MLP neurons of a small language model. Each row is named by its layer, matrix (up: input weights; down: output weights) and neuron, and shows model dimensions 0-127. Each number is 50 + 12 x the weight over its row's rms, rounded and kept within 0 to 99.
After each neuron's rows, "fires before" lists the tokens most often just after its 100 highest values on Wikipedia text that the model never trained on.

L9.up212:49 43 64 56 48 52 47 37 54 74 68 41 52 44 38 68 59 66 31 40 29 59 42 43 44 44 43 37 60 41 38 68 58 45 40 44 58 53 40 45 33 50 56 40 33 65 38 41 49 35 48 39 34 57 51 44 48 55 54 57 55 50 81 64 55 46 60 55 66 52 37 57 75 43 62 65 53 73 50 34 32 33 43 33 52 50 35 39 58 45 47 64 36 46 36 51 46 71 49 62 30 62 49 53 45 56 48 54 63 64 44 47 40 53 44 55 61 56 52 64 57 64 40 45 35 46 50 42
L9.down212:56 59 38 26 63 53 44 42 55 61 58 38 63 50 60 30 45 45 51 30 70 55 37 71 45 37 26 37 62 81 67 41 25 20 51 47 39 57 66 64 36 32 40 51 36 39 59 49 37 53 40 54 33 62 50 58 47 47 57 44 61 61 40 43 50 54 38 56 63 72 59 44 36 74 50 40 45 58 49 45 37 54 57 38 41 62 56 44 79 38 70 59 73 56 17 49 50 55 51 45 53 54 31 73 34 57 65 64 67 39 60 44 54 33 49 56 51 78 51 38 66 36 55 50 61 50 45 56
fires before: ",", " |", ".", "\n", ".\n\n"

L8.up601:47 39 43 63 65 52 38 53 52 63 56 43 34 76 59 34 25 63 48 56 41 54 60 65 55 44 36 57 54 40 59 42 60 51 35 59 69 54 52 74 71 48 35 59 12 61 37 33 40 63 46 34 38 93 71 70 48 51 56 42 55 25 78 38 50 47 52 51 80 32 54 43 58 39 45 41 34 62 47 73 57 35 55 57 47 50 60 67 40 35 58 46 68 38 45 43 52 71 52 55 54 48 60 42 61 48 52 49 50 26 84 44 72 49 43 37 45 62 46 65 43 32 58 56 51 63 65 34
L8.down601:49 39 63 59 56 42 61 62 48 62 45 60 49 40 63 50 48 54 67 49 65 29 51 59 33 59 55 39 48 74 50 52 47 26 46 59 40 42 47 64 56 34 45 61 45 61 65 69 50 59 43 68 44 49 47 70 26 63 56 09 61 49 52 48 39 70 60 45 63 56 61 56 52 46 55 39 48 44 41 55 37 66 53 28 53 49 49 33 61 71 48 71 76 58 54 10 61 65 56 51 56 42 44 49 61 73 35 64 46 74 57 60 31 28 33 44 34 67 57 47 35 59 51 62 47 49 48 61
fires before: "|", "\n", ","

L9.up465:58 52 43 48 44 57 38 45 32 56 29 41 59 30 44 37 46 51 37 61 46 56 58 45 66 45 47 60 64 46 49 49 53 48 48 50 58 59 49 70 54 39 45 63 57 51 33 36 45 24 57 60 58 54 54 61 80 50 50 55 34 49 39 59 66 34 59 49 63 51 58 64 44 58 38 43 62 33 50 66 58 53 55 65 37 55 61 45 46 52 53 35 51 71 48 66 59 54 43 77 48 50 54 48 35 59 64 34 47 43 53 47 72 60 68 60 36 66 64 24 51 24 43 33 34 60 43 37
L9.down465:44 48 52 46 59 58 51 49 56 48 34 72 43 51 64 55 69 54 44 54 71 36 66 53 41 45 37 49 56 63 62 49 57 71 54 48 50 56 35 34 43 52 39 40 41 37 58 58 42 39 51 47 59 55 38 28 37 35 44 42 58 50 68 54 54 32 21 54 62 46 45 60 22 45 66 40 39 56 62 45 30 44 40 55 62 49 54 57 44 39 45 63 54 66 78 23 45 24 48 38 52 32 57 40 64 51 47 38 25 59 68 57 72 46 67 41 63 69 62 51 82 52 48 61 67 58 45 60
fires before: " the", " a", " to", " as", " it", " his"

L9.up241:50 50 34 48 30 41 26 60 39 50 54 56 45 51 25 51 48 47 47 52 54 43 44 35 50 32 43 56 40 57 65 69 51 62 60 40 43 67 37 43 42 51 71 50 66 33 45 38 49 61 47 33 53 56 37 79 37 63 29 65 58 30 32 50 60 30 57 62 45 67 36 72 28 65 45 41 39 52 39 59 64 52 41 73 50 57 57 61 51 47 44 65 71 51 38 63 65 41 60 48 25 60 57 49 49 45 45 28 48 54 20 68 54 54 42 53 42 57 47 49 49 49 32 52 77 55 54 45
L9.down241:50 47 45 42 64 52 44 44 71 65 58 50 43 66 68 39 52 59 45 43 40 59 65 35 50 69 49 58 67 52 42 46 33 61 51 40 38 36 51 54 35 54 62 47 60 23 68 47 24 66 50 37 34 49 41 34 60 26 58 74 49 48 36 58 38 62 33 69 62 50 35 56 66 67 48 41 64 71 55 40 51 49 44 45 61 42 62 44 53 60 52 60 73 29 77 55 50 52 55 45 47 72 44 42 36 49 34 43 40 45 49 63 51 42 56 57 66 50 53 69 43 69 75 66 30 61 61 49
fires before: " by", " to", " in", " as", "ed"

L6.up866:54 57 46 51 44 59 33 84 50 48 23 51 30 36 49 47 36 64 38 60 50 21 57 47 53 19 55 61 63 53 66 67 58 42 57 47 24 46 51 45 37 33 66 52 54 33 41 39 38 55 84 59 63 47 57 55 36 57 40 50 55 47 21 59 59 27 55 63 31 63 42 48 50 71 45 70 63 59 27 69 51 47 50 54 54 46 77 55 54 51 49 29 24 51 54 43 42 43 44 52 38 52 61 39 65 45 43 42 42 45 50 77 30 62 44 73 31 73 66 45 47 40 34 79 25 68 57 67
L6.down866:41 46 41 35 40 39 43 57 62 50 41 52 60 56 64 46 40 44 50 80 49 59 47 64 46 32 42 36 51 42 50 42 45 64 30 42 53 37 72 54 73 60 66 48 61 60 53 64 44 54 49 44 48 58 79 34 62 52 52 55 64 47 39 71 55 59 40 60 56 41 41 27 29 57 48 65 36 44 75 26 63 58 79 31 56 56 61 43 52 47 47 65 65 23 65 54 62 29 55 44 64 56 41 42 40 52 40 40 33 48 41 56 65 31 54 51 53 35 38 49 40 39 62 35 63 45 47 40
fires before: " to", " by", " in", " as", " on"

L9.up715:74 47 64 63 68 52 51 32 34 36 56 60 48 63 36 46 56 47 84 52 50 50 46 43 61 57 48 58 31 44 37 50 59 17 54 52 53 58 58 48 44 31 63 50 41 38 36 46 49 37 52 40 49 25 50 49 51 60 43 36 44 22 64 25 47 61 77 64 53 57 59 55 51 45 56 48 40 40 61 58 58 51 53 42 64 62 58 69 39 62 65 49 50 52 44 54 55 59 61 51 41 60 49 86 48 52 34 34 51 68 58 67 38 24 55 71 51 60 37 57 45 45 64 74 34 64 40 58
L9.down715:47 41 41 30 55 36 57 49 49 50 62 39 55 57 53 54 42 42 52 43 36 56 40 66 43 67 22 50 18 59 47 46 71 76 32 46 45 42 56 46 57 47 53 58 60 33 61 45 45 39 62 55 52 53 26 81 51 38 50 50 67 39 50 49 41 46 34 71 19 43 38 40 70 39 49 47 45 74 42 39 53 48 56 57 53 47 54 64 32 59 59 18 65 61 53 42 61 40 50 56 35 44 39 62 57 61 45 59 57 36 44 30 53 55 38 64 49 33 50 46 52 55 67 15 56 57 32 37
fires before: "1", "0", "2", "al", "r", "is"

L3.up853:63 59 29 47 38 59 58 47 30 43 50 50 23 40 48 56 62 42 59 16 56 70 54 61 78 45 22 50 51 44 33 40 39 66 28 49 48 41 48 66 53 58 73 56 44 41 55 38 40 68 49 48 38 68 40 52 46 70 46 39 43 71 68 39 60 64 82 57 61 63 44 45 57 55 60 51 49 56 49 56 46 66 54 53 40 79 46 55 64 48 62 44 57 32 63 41 47 42 49 43 61 61 42 59 44 46 38 49 55 43 36 51 48 32 67 57 59 46 49 49 47 52 44 57 58 54 68 45
L3.down853:43 50 57 36 54 34 45 43 79 56 48 55 70 48 68 44 46 54 45 63 43 48 41 68 53 44 52 39 43 32 36 59 50 65 55 56 39 50 62 73 56 66 17 58 42 47 36 52 51 75 71 59 55 43 48 49 35 59 41 49 47 52 48 45 62 38 50 46 42 55 49 64 49 44 62 46 39 55 30 62 61 69 62 36 69 68 29 58 56 62 55 42 75 50 49 27 50 41 61 49 53 40 59 30 50 29 68 63 59 47 44 53 44 34 68 49 53 51 47 32 57 39 43 36 54 44 29 39
fires before: "1", "2", "9", "8", "0"

L6.up456:69 46 72 44 52 62 67 50 59 58 30 49 36 46 23 63 25 54 46 38 54 67 41 46 50 53 38 50 56 41 57 61 41 40 41 47 54 56 45 37 48 74 45 50 48 43 56 29 35 42 70 55 35 50 50 41 44 45 40 54 36 68 74 61 53 50 41 55 44 41 33 57 67 60 30 51 85 61 47 39 47 33 62 54 50 41 60 35 58 39 66 66 49 65 66 74 39 47 54 54 37 52 47 53 38 61 40 32 63 52 44 40 46 61 45 59 58 45 55 44 58 56 54 38 44 55 25 54
L6.down456:57 62 75 36 47 50 44 49 44 61 50 45 45 20 52 52 45 51 47 49 60 26 59 55 45 32 68 54 43 51 65 57 59 39 46 72 51 49 50 46 51 28 45 48 63 57 71 45 32 57 49 54 55 56 31 42 44 65 58 53 46 42 70 55 58 51 37 64 63 60 45 71 65 31 58 36 47 65 57 53 45 45 33 30 50 79 31 55 47 60 40 63 86 21 37 40 41 56 51 53 44 36 39 54 54 39 63 55 33 48 60 36 58 48 65 50 45 55 39 36 64 47 54 56 34 41 43 58
fires before: ",", ".", " |", ".\n\n", ";", "\n\n"

L4.up247:36 49 67 49 46 57 51 52 62 62 64 59 53 50 56 47 35 31 60 53 23 53 44 47 52 35 62 39 51 50 65 64 41 53 57 71 60 50 35 34 43 50 11 60 23 45 49 35 70 44 40 50 52 68 40 57 60 50 58 56 47 61 58 42 55 58 67 65 57 22 40 68 58 65 61 41 71 84 66 31 36 38 43 48 53 43 52 53 61 30 60 66 41 47 46 53 55 65 48 44 37 60 59 53 60 63 55 39 56 53 42 25 72 61 45 35 85 64 53 46 75 63 56 39 48 78 53 38
L4.down247:54 72 66 42 31 56 44 65 67 56 70 46 38 74 40 70 51 54 63 62 44 49 41 61 43 15 49 69 42 49 71 38 34 36 55 58 68 47 64 49 39 59 36 33 70 80 58 38 48 45 61 49 41 48 43 40 63 60 53 42 69 56 75 55 56 71 50 54 39 58 44 55 72 53 46 58 60 49 38 47 44 62 51 40 71 36 36 45 39 48 45 57 54 71 34 62 56 72 34 56 45 60 60 56 51 66 36 59 48 68 49 41 29 39 29 56 61 48 55 64 56 43 26 52 49 54 48 73
fires before: ",", " |", "\n", ".\n\n", ":"

L6.up526:28 57 41 60 52 37 66 52 56 36 40 43 72 62 67 80 46 51 41 36 48 71 47 62 53 45 58 31 71 63 42 44 50 29 50 64 27 37 36 55 36 46 67 57 53 59 30 32 65 51 77 69 52 53 63 28 39 58 61 45 54 52 46 54 57 48 56 50 41 34 67 62 48 74 47 57 43 72 51 67 57 59 43 55 35 54 68 45 37 54 59 46 46 29 47 33 52 51 69 45 48 56 56 56 46 43 40 39 28 45 48 82 56 40 62 47 47 47 38 60 46 33 52 75 46 59 33 55
L6.down526:49 48 26 40 47 50 31 78 59 50 54 46 52 60 54 38 68 35 44 39 41 41 34 51 28 38 40 58 63 34 64 43 42 50 43 51 40 30 55 67 50 38 38 55 66 70 58 80 60 48 44 49 49 50 40 63 34 50 50 57 40 47 29 56 51 47 27 47 37 48 63 47 42 53 41 58 56 49 59 50 57 42 52 61 58 45 57 46 54 32 66 22 56 67 42 62 50 52 46 63 42 85 34 60 40 72 44 42 52 39 55 36 51 59 71 26 72 42 53 63 40 62 58 30 99 64 45 52
fires before: "0", "1", "S", "4", " |", "2"

L6.up229:56 48 52 47 57 50 20 34 46 36 68 56 42 48 68 54 68 53 37 49 59 35 43 60 61 57 38 49 38 41 63 44 53 36 57 42 49 56 63 29 42 54 54 51 56 27 44 57 49 52 69 38 51 54 43 32 74 19 44 40 50 25 36 40 66 51 40 28 37 49 57 51 41 67 44 54 50 55 61 59 53 37 55 84 48 59 47 60 52 83 44 19 55 76 45 44 70 55 40 40 49 38 43 68 68 65 48 62 52 58 67 46 28 45 59 61 48 58 52 45 51 60 61 38 59 53 52 63
L6.down229:31 60 51 45 40 36 41 49 46 64 45 57 65 39 50 72 54 19 58 52 35 52 56 55 46 43 64 41 44 59 46 49 50 44 38 55 41 70 41 37 49 51 43 47 61 61 53 83 29 48 65 44 44 41 36 47 47 45 55 57 52 19 72 28 40 30 64 66 52 35 72 72 44 40 44 43 54 44 56 59 54 55 46 64 49 68 39 52 49 68 64 42 62 76 42 51 44 53 51 50 46 49 53 60 34 39 49 42 65 45 63 49 50 42 57 48 64 61 33 56 25 49 45 37 53 46 76 34
fires before: "0", "1", "2", "8"

L6.up5:40 55 53 35 43 42 55 51 42 45 56 55 60 63 63 77 50 58 50 64 46 70 61 58 49 42 50 56 45 52 45 43 45 48 67 56 56 44 61 48 46 29 27 22 55 60 62 44 57 62 44 54 41 57 60 37 57 36 39 60 52 74 84 57 68 56 49 54 60 64 40 62 63 66 63 45 40 41 70 35 48 64 59 65 63 47 39 63 50 52 56 46 40 56 61 63 71 57 35 37 50 63 45 50 50 54 54 36 64 56 46 45 41 68 52 58 69 57 54 57 67 45 33 34 40 76 53 52
L6.down5:54 53 43 37 28 60 53 61 64 62 53 42 32 67 63 63 49 36 39 55 78 40 47 34 48 47 36 70 46 56 69 36 40 42 57 30 58 56 62 50 62 30 25 40 44 65 65 30 50 48 55 61 31 54 49 46 61 63 47 51 56 39 57 68 66 47 55 66 43 65 34 37 53 35 38 42 70 36 58 37 45 56 54 51 57 56 44 47 55 58 33 46 67 36 50 59 56 57 48 66 37 74 46 73 57 46 34 55 56 49 34 25 68 54 44 63 59 49 67 48 34 38 62 47 44 55 52 46
fires before: " |", ",", ".", "\n", " and", ".\n\n"